Part of a small language model's weights.
Size: 11 layers, 12 heads of 32, MLP 768 tanh GELU, vocabulary 8192.
Architecture: learned positions, biases, tied embeddings.
Training: a variant of Muon for these matrices, 315M tokens, 4813 steps.
MLP neurons of a small language model. Each row is named by its layer, matrix (down: output weights) and neuron, and shows model dimensions 96-351. Each number is 128 + 32 x the weight over its row's rms, rounded and kept within 0 to 255. Numbers have three digits each.
Before each neuron's rows, "fires before" lists the tokens most often just after its 100 highest values on Wikipedia text that the model never trained on.

fires before: " ", "0", " |", " Apps", "\n", ","
L5.down686:143149136082125129104155148168114109127121088162139104147063120124094155137127151119132135168120119146098127133101142138109171163119140145143111134049073164083131131119139109118118138130245158114117117102095102121103147104063168125129194167100126116136171134067142142129128097184157074092179103149110147136107107120159091121181160092104144121152126112128111083122175088109071144137097130134107123124118114146115205120123131096093157132109111137096107133103166129132100187154000135150145114073130080149166067140099181158112123127124160139150109189162132176158119097137112083192093050159138176167095125109118109139118111143133095151123058068115177137143129190177144202154127074159148122139143169116145163165128137091115073128156120192100138152149160074141134130109111064

fires before: " |", "\n", ":", ";"
L8.down481:119175095178142125139048124150133125188139118188144062204113112127112160224082131143112113136079135098135127124203130134149068084132183111140141112105113130083114093154084122167156105117147175126183140182146147154121159152146132136097117155126097130157167113134181144090172120144180092120110198170077095129126115148069173070134155144185090188127107159041147101101087131080121076161157114096159113127138175109142161106115114126103150127140090085151170124156158116083141111065095083124096096104082110107149100126139144116103148095148124103152227142126131125141057094151119084147121099152155192050138136128117103112142145114093144111082133144129118124163098152101186106118133147169082095142164132124126118111094113092151157149157139183104127183133103078150139178116155127

fires before: "1", "2"
L5.down336:161161126107126124109172117137125092104113106085128141125079154138087121146136160157086078153106136155130088141156133090158064144076136037060127135128149123143157171177141158129098150151193077154110164153109119062147097104123166130153084133129122123123126155117149121144190122145108098093169078130136114143112118152178077157116128156140039138104108109100125162129164064148138139118138166150108112171123141120129156191156127135075102141161162150154148129155149153183130098153172181156049083154053086146124166068086135156137122089179142146118087088129108131115172096121096085082136137095032129118079128150163128143085157117121112112101122181141150120134150127115163113076135118121118146103125140178139127085144116155201164108115118119166113104205108146109182149119141097

fires before: "1", " "
L8.down376:150185119102160137192109129160157176139102104105116116116060141128106113116105091028091124119145159145087116106114098174161078129119044112055089144089173129146114111123127140102155133165109169055158087163114104122129150159058129117147126083140100126156143089187117150155136114163110150124091144176152119205155170132072150135167127134098054124140076143122114142122137162147121154095147135139141123162105177162175110118115072116136158145212135176080140146189102149109166144150166118135126113128183199088158123120108095131148126122108106147102153115117139243100123101102117118163154107120105148164084171086213097113083142144096102115081146185189134121186102094156064106115074138137139156112130151083129163160089145135107080091122148132141099134096136146135065152124090106

fires before: " ", "0", "la", "1"
L3.down320:111128155128175218086141154167095175092137111114118049143148136123093130157130149161145116119119110124052126095139104112120118144120169116085112146120162092113092159146137111177164125122132199154172149186116039050155141107107071124092114111105160105163098161136145143056095107152114120171071117146168204172095069104121127150121108119120103135110125120128207089167117153152180154161102114155133127099107158166101100109142177129086161134075159067107152123120113112108086172107159136164160110121105143092178084108173142134143126122133140084113093129104151138154119123167101126167099117151114157087178155147147118142090075141090051134136079069134129160133155154089151124126133132180181119099139148167134137112109153110169097122196107027157114171140086166132138147137131106

fires before: " |", " and", "\n", " to"
L8.down319:068069138117147092150140156080141170093131129105152110145097042163130146149183135205179113147133079083125090107137107156115193114165091127125080079169168138119059107134057063148168124138141134157189155115122071164095144092107135092132189126174166127185094097119147158102102129090084130099129152135145126104168086093123118143163180159149069113108097205140102141151189097146179145153180131130178159121115195147141195095115155101119111084092099129128156160164112105148112139158163120140119159132176103106053157083126136144108149073148118120137102121135109214119141140129115065170104190096127146094136163179035172159140104133133110129134157115049155122126118064172113152109109082129148100124199061112081109148104095110154160075143167124128162235141123080135089103129132101

fires before: "\n"
L2.down291:145093142145182107107143115127094194167099163103173179153120104156157113114157168153122108094145122077110162115119138120171061166158099062155121123071134165133115109101140134159132070154078156155092144119130112107129166114182097168168108167148118191108124133174130163187132159086112148138177116085086104070106136141165136085107143120089165061142120158083126158145113146097159166148107120152190109137111096136108141156096084190182105177117168107114109172108185100172069190093097112202117114129103143100117098189148119160114160132178118158130073157140130138122122147118127117076168126166121153161117112160153144099085084133055169084118139192113089157126098153107184122088185139141073104084099088116105119128171127142091117147163219131145119168141169140108096149135131159

fires before: "-", "\n", " "
L8.down588:111129130089109152121130138125150139116170117159133098127146136092167097150140158136207100135105131128150123111100121092155157118154166147157188076123135145142099129117144102036042097125078049111155068116136167107094193068159104120081106117099210133099132127155104141126121185141113138104172156208145154128118104168180188189112120153137160141166110128153142135085128117105092069084143109139117132126086126091121129141118103128159113112152127094133117103139117167187139147076095188192089165143188130160184072156088137181062148091094138097146167151088114122165125119149163174134154120129088141058111127153169112155118069124109090171086120162073153143141146128151151106146158073143129148110141156103134152118141112130129083061102085092093107136213157089054128108159091118

fires before: "\n", "2", "1", "0", " ", "9"
L5.down226:138117138126125126122102135133186159149204158100171109062118138085133141101101156156065089200101108151070249118128111115139143073125141132129135120136197118062128199120171160174096079080160082140108105119097164112184090118129144176106214130104143111132107102120114111167143166075066117152124124158117106122192107084145119187147110129176141156138137135128139149126144057136175042125138125129114126118084119114133113165095204172099150124162140090163155159162144133115135183138146181105110120129141147114137137075139136141086174151128161179106109110098125121158124100145103166103101099161166162121157116087153127137161104120113143138145127074104097113092121095097086137106195141090145100121155114108174133084051162116097144193170100080167125098153087154147125106132158170

fires before: "\n", " |", " votes", "==", "ly"
L2.down680:091100116165128142111142119131101138148146132121156152083086144095140095170138121086172148145159122122089155197190065120093128165143168102148142168125093126096148118074095103092169109038162155157111167151135102097097173103080135131113149125159065109116118094124115120141191142146144132080132173149099138086142181162108177131167159109112124112159180130087091100092106099117171124185137142106125084169048090117142160124076134149120149114114149151112122111172071146141119113129148144150159120156094150144148122124114146092163065143147113176127117129089096120162100121117098139099175089134131112146221072126132127079147145108131131087106212167103145152135089084119108076146107088165142118113088095176143216132125150094170146088150147084125147105118200140089153077186129152

fires before: "9", "2", "4", "6", "1", "3"
L3.down21:116096104147106214119107080133147110136130109121136124145166129114107133107110138118120055147084112089081135150154175196134101121094083157142085113131142138153116141182078110186127135071117159146111117155118106115120070095183145146107130053152179135123075183118086102161189108152158093122116076139150106155173202142108171110145109109146180142102071163113166101120120133104106143132118167129159149109159149124166101153109145131107091110067131157129126145156074145159136074085110125147112129188115093154159175109157077098141189126117105108172105162123093110175174079114166139133106075100179182075100111133121090106113124087072125149107110143166168116080100124199118104155121105143087171153150137056122158203071100161110130097164185089101143134092155157063195138063130111

fires before: "1", "4", "5", "8", "6", "9"
L8.down705:183113140060125119093138146145147089122158215140123074107107112130087120170124100144149156140100144140142082180102224141118169123136136152131091131156096100165122093137148134138045127138131141174121154110115100149138103142163092140109183095093114178119092109113072136101110138108136120091107104130120140121119134112122119157101136183079098120142130103159141065169084135120121115116130142099054130144108123194129126119143162093172147141083188125146130062169123139056122087048096156183166165116111123114153046137136121151156166146183146111137104114190153070107167083101076169196139094113108107072159096098160122086140170157152138096164176147103082144071058125141147102130084134135131139116129097152148132112164100149128111129156123135142158159127130155106084144119083098

fires before: "0", "8", "3", "7", "1", "6"
L8.down22:157137121169148175138027129169139080144135108099179113086136097110110145130155065166107097068132138104109129133125141037149156146194148158116136161188103061151169101093158145099132141157071166102150181205126113056085162130125123132139193152106174105189118074144115149114111069069141143155139130114154130167132176133065113069104110114144102141094125143085158142136185164129126028159135148088124089091102098116143144140151130136166066153132119075112114176090118115055169141118163128194119130158085153154146087112100132149061123130113166153139156122107186129119095093155077120156096155094105092159144114132082197142149074111133101116139130097156126141117141159142177103096098167116140139093113138071113149165166175133190163137123115132166144161142097154153131108132099155

fires before: "5", "4", "6", "7"
L8.down467:150082136125146089155180159116147136119087172076172084137171144102187089164083174100141092123098123109148055143126144151107194136111091095051139127140116150137040143058095141106052131127086113122180143149155099150144181135153145192140118136155156091093156137108161128090078047154124096122142171128080130182157135150168131109157183160126119125105108112093130134131140081133128119126169135138150129152127092107131124061107100123063109113145125173135121130143129129125174126154109127124139159106151153143104089176133135104091181087112141096131072153111140074172106118143131096074098106114163061112147122062160083185171155097118143146118120097125177151066153100004149127096158124102125153127170181165099138170130087161122123102071091137157106110156162081135133099139186066

fires before: " ", "1", "2", "9", " May"
L5.down72:109228147106160097155095130121127097134143137128111157157150115119107139144080114090108152133099140108156087084119144096195136149167129117100140166093074148211141040161094122090123177117065198100133139167095185107085135138199156190129146134059179120048091140163135121076142105153168087120121112112117166104171132138116163226130105125131073078123126129112146116110135114069106086168129118091129086151073122170122115132163144121060108165149120079118112142169119199103116131175139132122056178095113168133138155151147092093135139168169148123114146189142159157131146128102164096164144135159138123101074114072119178129160116109093090113092111161096137154140091114116140060124140057159144135145173191151113164154168144105125088117112091099121118137102148117142101108125117056

fires before: " ", ".", ","
L8.down58:107173139161111103160123139057122134146155093088106107120126175129125117128132093134147134112130104160170161138120062163154172093150102133116165159117116178079118106092162146149125161162158133052087156167103081124100054096155182164183085043144127136089134073153110123118064209151142157065153109105107142159090124176120201144138128099094176145113153089080085134138144129124166122133134120129113092161131157099197167080122097142192176155093133144174129161113123158106138077142104112118152108185134139169173124101171123102114111093126103114092159096151163149135124129125108158100129099118124104156101126106163138185111107166136087183134157142101087139067101141122160128131205128119103148126213200098100078136116142095130157104140161056142054075120161093094111134179117130

fires before: "8", "6", "9", "3", "7", "2"
L8.down693:169117190097155145129118138154177121150159197216185113119171074141085108137155144164115133156121140121107155140191099184136203065162195103068129113060090096112144149115140138157061115178184116174179140139135086131087131137123161144059070125153155154130121136160168117165130113077101134118165127128104132082124155115102089151156119141094089129099125078095122159156131160096141109120148122142122123130139079133159112131179110129110118143104103142098114153167116143052123064149120155105138145146099095128109140172142134121107169157133070145135122146065118137135134065108125154175097126119168053157086075122175116180133121134173129171135078152153150147056196116166160067120126156098139094155110133152124116108163119161174165112164084149075103076203084091118130149102091119

fires before: " |", "%", " ", ".", "0"
L5.down81:147117080135114145196112141128115171140138118115154150133115139147106154155069174144130166151107140098076164133179118173084169139147146093066158074183093146123170110109120165146165140141124116093130150120130101110103076147159092161118172118091128069138125114159091132120106122150139087133140066140161163120167160181154145134113159070202131150150097085094122185151154132108094161106149153115103133074092160194140087164100093056090099175107121176094125104127127160169196149120126080169129112129117125100121106150122154111079099138141153092176193170122145161165142157146102145146165155153041111144117153125045194106095136093113138093113112119102145163125139092141084116102091088121171183139138099159125195160098127148138170103085152189185118109108142071098163183195124082

fires before: "s", "cle", "\n"
L3.down266:125160109127128088111095190150158120106097109164155107087168114109096156176099118156148098146152119106121165148073146156085141140173165118090085132153125159078131110144099110156111117227125129164181093128095117150145133119084151109151140133123173113131077095104146157097086094098102127167136125065064199170156169106113099142128147114109110128117095141137141165179148110120204115105091121139131108139137101127130101159123130129163119129070080082183120140156130072119122064097149154161157120135151099129160094210055130178081211063149142132069080140147108109134179158110090123115101136173140139103169134072161119129090115176103206123114081149075127082103123093101115122162134080140162120169117104127138094149156149111114182151092144132139112082097165090121095094109131201

fires before: "\n", "|", "-", "O"
L5.down571:144082118121185108154160126133126126101118139084110110145134139155161106096136146093200097112153071135126092165178119119180096188147158131160116091141111110142142135142152173127072050150139042119164033103103133141179167114167124083127125144112080120138124135157166134083157074146156167110132168137166210090116185066121118191087076116156143165087157128134088103142116141145192122132096158110153149081110154085175157095180086152099182147134186162150183174128169128111076171166090183113157091129100103114098120147181110193125175093103100116053117192116166098162091130117153128162110072130094114127114093140180152180091169119141132110103098124144134128143106115089183133083128152108077110153113197073054094140174136100160130164092071160138102106139125147131109151143074159

fires before: "2", "1", "4", "3", "6"
L8.down563:152072169130173109075148112139138100070181086163199168130145088115133071137096233149115124121124131106178077105122152112104005127137123105115119177141059140151128124112136076127073128164144152107130123117116100055157150102152139137128189200145147161141143196120061143147137097067175144118165147113183103218168069146145112104113185048122121111145113125139149154144104122090080046115096125126134143168128165150108112133179077156150146143123166171115126125116139159136142088135142118119124087094123110160115139113111092145126117138173105089198113126112113146167178085157120106146101118197185138136123151150213059129081160103083160126127172122130166092103090141124095141165117130166090109115118095121132071194140061176099133084139172132124151142085082124110088089115118216

fires before: "\n", "-", "|"
L8.down107:100064104051169064119106143097150161072110172098153082171148078140096152137158158104147132188142124147146192112052122159176121131113148158099143140096137134157101129155102128135181099146069076173129122113176141103113148109095145149098131126124156114089111113146102132165176140107110135135149129126101112115121124189165140123088120158138119109179122100158106116134149139095090129132166130117150141136117125097140146042161072186101133128198098156191083106157070126170193154136070148078212119101112121134117061150106104108176139137158140124133007144166121166109158143120073120175158080148132191104173163117061060118142077125157068129165113152133089136148107155073159102114125138206121091116092107088151077145109107129137126165125178128117089147178065119133137139135084110

fires before: "1", "2", "3", " ", "4", "5"
L8.down171:120128126102159171165151084107113151112172134135087168109099123109126171153131156114142106140116170122137181172147130121169097147141135075032119114089139098074113137181167116104105153117133111126099139194125135147120148150135136154132119185206082134126121176162175123158174163133197170158142163098108118146127124085183125090107139160129095081122102146150091125128148097042088196087100140125147107095092149169143165114075110073109076114135135157148099190101103140098121134179171137113111171173198134167123147163155105078129175061100206123063133102110130101148111095160194105074123147103042127156146112188113101116125105117141149093147144102154077113140112148127092163112118052137144149086153090165185164206162171095135149165128078141103078102106173121168114164129115158

fires before: " ", "\n", " —", "0"
L8.down30:182135168142115155122119095170007133098141115139133104076069118130084142098093095183137159141123158109095076109198115136120156072188138132106124167180164144164135125108109103104123088138136142153115100127154127122191086100090082130115128149129134078124159123122179119139116127101137121135128132173097158111070134132126198162096103087137122117130115120125141136164156123109163163128134131157125104144142118142113163099142144071137183161119105179121120183183112126147129116165152123129173119186081185114133159119093145181146064112151162139153138091157093086124129048176089194129108113125173133159096127150092093125068117222097153122085149108112108224116122055173143158063150116176101174073106166130186141161083171106117126147129135101148122136124091117124131188126120140

fires before: "\n", " |", "s", "=="
L5.down334:181101145083114129096137142105113144179150116098196125138113122098154177121092150155153145097085162148133179110124153176179182163072114050149177129149095190123122117097115088127155108132189127138183156116046133085165154103123133133126085165118198142145158125136134070130167163094101144126085077117100125165058123123153124077123127122136132151149147121180084133074141072137182126132133072148124102125099109175094123090142150105134182102091081169113121105123143142164152053097107151074066153152111109137101092101109098132127116069156121137120109125110138139130100117181142152121130170151073183086122078110176150169182152118152089133125147115085099123148133171164124099134135136111125120169118122114066111144085104141172106110150106118147128153128106106077120081250105162

fires before: "2", "1", "=="
L8.down423:103142095135156181097114179132125157122161134101170092098151158096154122119146139173149073162123100099133129156133154059132084164115127169172165111175142108134148140108146123132091044081148074118112138114091161112184138140096098093089153139130140147194106123155127172117134108126056080093122115126152143117182149130102096125094151137172193122089146087131169109123180115157136147109137111172190131139101067171114086158137154098124161130134185154078123124105136077123145113084158096124192186133125139143138136196070105095111189162133136074155151168159106124180125102168112112160121119142141134082148149127121053126128145095148182092000141097132088141138098092037105202155155125085123131161102110151178132085090099128105129097100022138099149091119154140133138124099162120

fires before: "3", "2", "4", "6", "5"
L8.down275:061136135129154141093157140123135135094078132149113131056103082095110118138127132146108131122139151116155112080160127087156125185129135144151205127108111096087115124114215156161122096144170108089096118162035098119139148115120129073096107146135087147149165089150137204139129104121141094122096093166125147152099177141114101143122132147106072093103119157089161151111121171092137176124145108113118104133061104134128077105110145151135094135130110089113067129167143026139093078094120152108087094158166110150144172166128079118136165134169175108117132112100080132200103126165132149146109107157111145182112140161177193195114137163130142077129150134120082118127131115110128166116118114132123163144070130160213062149146109124152179083102131148137158094136127205153190111209145120

fires before: " by", " in", " the", " a", " from", " to"
L2.down384:103092135125100060106102146128152196076128069087092124154128109160100118152139151104150121124042074147127172092096158174083171073144088127127095147103101115155082137130137180107192107123124141055072118126115099114148147147163088135085155197143124097140126126097069159129116137088106126088129116072135087148123091143170154125111151160124113127117134124179146138164128112131166171134125124072119090068119084114177154168154095113179148182098090123138129149147164073160098106115140136123111113105098137121165135128162172134116071071119171149066121186153112195150137098141174125125139132130094114144146109111129125139150164139128133112131208115118131176078110134070181127127127124140133103166134083194165128091090164159143107118100182096101124154111101170211111156167073100

fires before: "0", "\n", "2", "1"
L8.down723:132128115109090128172187086121124111105153120063122097191155144162117168085145149117189155137112120119161170173117116097148115047141123161103125138123176153111135192159064178109088125123189080107114144141124095122127164127147152123111109124091094161069121136095104081146123102091127128181090090129145088134199121089196111092156150132103124180099140101065119110184178082116177143185096141134180087099104178114103162129153116109145110163125140115136179106144194130090106120135093163122195154122128089108101174125099118137141139152046176089128069136202112197120148131129145109113152134108088106152073178138122124094110086155128140104150113098090122139100203170037088129113115176131121156132144138117149083145146102050146160110126132102105172116121184122135143137166090104

fires before: " |", "1", "2", "0", ".", ","
L8.down338:096158148154154135084060094178104132130107161121159078105156142138084213139136120096098058107109120130188158190136091110120142130162104101151169101179166155082072145082113114118113117089177105076131122138136115089095135128131132139162118140106118144114135210140146150184151098127141138129127114103087102150187108120071133075074158199128136117186063076125106099126189123105120172071139106146070141061094134076094118179170100133106114133125156170102123160094147109122212122060124189154110125143126121098171125149139116146106131180168155089109118160102097147115141136136113135114132073158107142071140139174185091145062104134127101111147183143171095107077114123114137135166088166138175163092161144095150122112111147084084043092149171172120103139142096119070131124133143170

fires before: "\n", " ", "|", "0", " |", "."
L5.down292:137110097126136096143146151110186159174118125107172185105169123116140124125130143139092154113100097122137126150132130111157100105161107118123105105068121138164145112124087156125126149159182145195115153121168137148120097160182157136105146102137185099085109117146097047120142140188137150181109051043081061090100187125133131119100071141152049178187108113086206093094059095143121153097098156111127144106136120175175112140095134157068047159118144103145101175116137089114097086067087150148081128104148174138104194134174124104103154151096164135145110093110107143076154128122149112135103153162085187084090093144091177156172138166101112135157121156172086137108133151129143142207151120129053154103115163120097136127115190135103081150033077124152122101160145132153116139132140138

fires before: "\n", " |", "---|---|---|---|", "=="
L5.down362:168130121107156123137136099143061103193070098109170080108121118128149181144066122154129139133175101075168134162174078115114074098112142192107148122152097162117138114185117148085167142110141069181153153092169121144144104120107128072148121135181122123154122120106118141162122114134119120096108163083104094146146158136093116251147143077163178143151097165084069131150071134109139131105137103110214128133121143092151151112207112166136170125138116159135078140156116176086110111151100087159118100130075135192129092094114104146131103128090170110126105139082121109135076121156185092093140197143131096120041145134167170106083077094058149176143151171142155108053103105195081116161217118078148097180171043131149125127158070045161132065140166127110132149106148134134101167116122108

fires before: "\n", "---|---|---|---|", " Goals"
L2.down207:126107135121071110167094169107101191106129103115096184141113158112172109112126106118125098060144140141167151042156108167163165112103138125137140142091102082126086183069134125119125120102106159110146092109121121125162133175179092108112110127078120152078154106139100114169131131152067156116133148126136106082120083085094194114126138046168082079088149107153130170150102079063185151149088201146131128126093127065198141141145165117125118124174172092223133097166110119116160153116136130074161163186114142142138067123178154089114113138123152126111168120168183138138096128111098154146170144129083123125105144115166100110121208111120152171077176115163148186108105173067090150127094113074153098173101119087146105122152160144132142108139130123186083153095119164068100147161119057

fires before: "\n", ",", " and"
L2.down558:091149131159091096116110163102181083088120172140131183177195070141138116158150051158117170167127096079118074153123135097174128071124136142123195186093108130126113142127117153128123080194085122124139104181124136062152114105060104093144134136095140128093083188107101168146126141149195130100128138071122113101105130164106162114159071134139107089084166155111131140118148126148142127208106190118099114174074153079143163085123160107112127032113183159129138168093131109129157120156125116112148105141146107163146146099172124134140151150069161157154140058170116150141155153180155160074168087198106129129126080088176127163116087134110086140143117124156137137080158125099131141157099099084151110111156064103142090113108171114113087113114139137181116146093124158137102134150070154

fires before: "\n"
L3.down429:147127151130149099113122134127046107147090066132124169129159062123148194122140090147086136141111148078108170171145132126158166098115145152145154157136075137119144208083176173127069104087116137130150174142142129094132125139136080120129115172058121054110146162145139152116190190123111158119098142145147139155131132097152138105141117127142053081125112069130180126143048096108141154168105176095162143126140048135110098126125175100112096142121113103185177158172140141108217103196167138143163087135144167087109088157155153128065149143159169110135101184110155149125152091084133138068100109138108157108148105114114115128149117103134103158133140097138166106121171169112118122182101092044126099074118110110053115090120139126154136115134145134138108161070151131121179080088126142

fires before: "2", "1", "0"
L8.down19:095162121130132129150079129150133164125085155109191137085107075126087155162113124118124128137149147105133047099116175077180132083099084131121143161128139051146108105075150119093142129130170151157119161131092116118181136097135137130142165159149134149145056076168086150190195091096145158128125089135115173101157133180146069168148106117117073076094089104094125102119117177156129107160130172154090147123058119106112064144121134121144133104177090089136115128126120179033166111185158101114117093109115116125127072115122144114164166131101117122113134137163072097140192134136126135201096149130158153080108121094200161125197121124203131148146179147140074090117152169004131098068128112128128136106077100129160130085140025088136147148089117084120142130143134115085155154153117145

fires before: " ", " in", " on"
L3.down72:149187145122108159138107108109171181144112106081120084113148153217100115177122137085093118141061116164167148086116136141106101154134138140111184123099104096116119108144108076115148084140112109151155076175161128125155103137133098142162131091174158188101124127165103113141085153168110114113187117158165183169114155104112137132116099069095087137113137110175113128107125087128084177106169099165114109122127180141126096111164119132105160081134112113130094135152087106156209186111124093070210108127126094088048177121198120151116124159133157077111120085114112155138137144115083089142182140096109176108125129126081159169153105054105133118171132131134181156157101136132148116175110067139176144079102112112189097113101142111144134095128142121146154132109204121157141143145117118

fires before: "\n"
L8.down136:107096125166091088060155204115205192122092107115132112109112108102142188191130150168102129166148179127112092144090114076148143121128131168112106163208099135115100116131160154116137141132129110129182081148166126162155130100120063117145084134081151117111139124100104104150153154117088131122092171177113143144137148115154088144144138222103116061094118161122118131179118116159135124145098154106130094177121116119104102178115161128057086129114125140133088168123065146203137133173087138170121160086162061119116122170085118172120185111162117147115069102110141097106080134108125134115130083159096100120161144106071080158179183101168128176122110143138112130072137111034108144125176106127070140119166152112115138127094122140110145173121129131113098136110059185145123101128151176

fires before: " |", " ", " m", "%"
L5.down34:159123100160218113057155125114137135136164089164141134083094143098148094199165129097141139157096093060160162165183146115136073108125099115112124141184144116106080131129123166138181167135182092111090057078097147098112153100112134148132108064130148158117124096128110159131053073175100073127078069161141107138118079125133151156157138141198112196136074108089152145145137167064112125157180153141161164151125180147146149106130045076147164102163102126119129129173172114097126140120045074138117113132125142137102122109086128133126075165146117176160140063096093075073152131121152111127130162125132118140119165186132100199169104100137049132120173139093137113102148142102126122147089167159053172106145144212154157145142138124116165113085117071172159101086116103116186139167136126

fires before: "\n"
L2.down608:114156121115121121141089110091111141113145110125139112100125169135159108113133104126170166117152162144108122075130136161124087095202144185178170134136144149105152136059163143141108142136119131125193088134129165148114100066127164088175147100080126146128137158183051185124144098131176122116081129128140127139089157102066144098132102121160117102119102144100133165111103107106194161089141075074160101127122101129116163088154146207071109136169106087124112130098115131125176130183184101165177127062156099062101075154144179092091143156172111110191171168139183135139113147094137063116123083169176150171120116142094115104149124157123115161155154140112078165122108132139078139159083138060079142098059170121175152131154119143138149121118168161133129141079114070137124112109024149

fires before: " with", " in", " to"
L8.down187:130192107158114142096114135083152138145095142123155057114119119154106138128163155138123141122124161176164198183082118123126183069197104196130187120119161157120156187154081128145106194096067182127074174086139166169150204082139165107204137097136140116159122106084127111107169162145143130140150099120148127179117123068104111152165128139150113116116094172147158168110134100121117208188146136137178079035130119136171076169112130146133125117113130147127142143187105125109129109105116071132167156115108110126143138066139132191143090132124083099137150171092128153129153089140131174135113093147129158084135068169151087073125113134094110179100133095100156103132156096115126158121132109097122127086102095119153128160047181161145111116125141105065106073169104173174164131115165131

fires before: ",", "1", " |", "4", "9", "5"
L5.down92:066147106142133090095147092138155148064108158118064179193130106156119147142138094187146125163134127148139125112113102135089118100116139162087179122145094082116128112121111162117156084175142121102118150174149142069144151098204165103109166139121150153124183126097092084136154113149062064118093161064118120100080113143130105187126119114084141075173111129152122126117162120153125162172085146127107142134159067075166108146029165151078053193123109094096146096147149195115176135085069167192133112176123131108101084124099105098113074153107098158154131138083115087160126132141154126086113134140135120161120131213123107161175146154157165096131185133153141151168088137133125137175132143124137165115124107151125197145144146178115142126106125134119139174103072145125061111169154155

fires before: " ", "0", "\n", "1", "2", " |"
L5.down502:147122160134132163144060096119090068136164118115135172126140129118148149076149104135092165095085146155150119116145131113111161109140114134158119149140155168123149146086092129109094108165153118117203133123099127157143170104125088139140156102110139125120106143152100129205140072055177127142122169117157136094165119168135140087146155146162122132132105089123095083110101079121169164175156120091099085051173156154098082076125081165089110095154155115123160193110100096104142140100195169091113114159171150123143110081122070135195133086173122172130117129041127155151116142127090183125112126163104090117200105155101150125186116117155143154095133055121110170069098123109124115073132133135136135133131071179191098113111128089122068179071148130216160190159163158099113148101145190

fires before: " by", " in", " to", " of", " for", " and"
L8.down210:164123091156147090098148137110164143156136105063081162115127106114110118125091071084090068110057156084121160158153185153108169117113098154109127070147153133153092183149179143168188097132177120103202081077139167036166180115117165138155106166123120114165110094195153133102096181152110089115147125087111126153069055179117080111132114170167161101128122136184168113131095173170127140107130126114111122123182140142149098191068139085069117118107140121128158180159106161128078088152127122152108125150089109126067123109183114132128156116172084204167136146147173112185164157103099198143108097111104168153193138123129073122158089114085157139087114184173145102109079131189121106135130165107193180111128111112154079108139173134076094114126111098109137104197113091107136152087109062

fires before: ",", " been"
L8.down539:153124130138130167087142114162083134132182128134057145092134160163079084145097130156073179154215068152059122073093121104186163156200102186165072109107107183115111104135118106124216123101136117123050118122137152126147145116129205089169151099090227083142162121104194146160157164104142087142071120052099147161159127128093108113141162140113129130128126173151142124143120105092136078153123103100129125092164168117094121083158151065113122170116147120149112105109130093138166128098104159099111143131111114208097168148155150132076079125103081119175155111153128109135128069194157133142115143183078164129098091133118177128155164120135051116109085108067075139084136141068140137135148121097146120157108099090218136139166106131139085193146079182085144205136138087126147134110076177

fires before: "\n", "s", " the"
L3.down214:137097093078088078141128188074177149200109065132111170105140117080144108127111129171106140125118183100132177156118086128145122084130159144116139126158056108118097124139154112134194174131180101136113114100112144168057088130094163111116096103080217119096160172133140143148175076184089099187166149145120157113073144116109149077172120128123078125112153084094134127114135118107157128137141092088100115110091147128193125129147171153091126119121155162069151140101081110103044131100129063183185100121105174105049090131107168134141106149141129161229156109144118121069117143138123158171127143105146126166113163113127120140170138166109096120193175185109129156117155127069144139140104122144078148139117128073121087135101131102128205106092134100172092177125201108136144136130114197

fires before: "s", " ", "6", "ical"
L8.down396:144100104129132138176137143103151095082162169158131149123167122131106121124103123126164210214138102154086173090191159095087141104164199104150136103127091149139080145109177053087137148192097100092110113125128161113076093111137083173083120167113162092049106118146068081126160115227101127137119101159159095127138098141083171153092088136142108140108159092173105112172160117149160094141090121131125117147154181145142145156105150123136108128123184110143104118100131173164126135153100161099116162074113178105133088122138124129113112150084113127137080118101148142129063133132097157128148128114096141078132170113124162144149109180149103113137137114090082054126177108086086145145140188190168097222136154082139105209130116142172196125142116175147040121060147162062171108062139056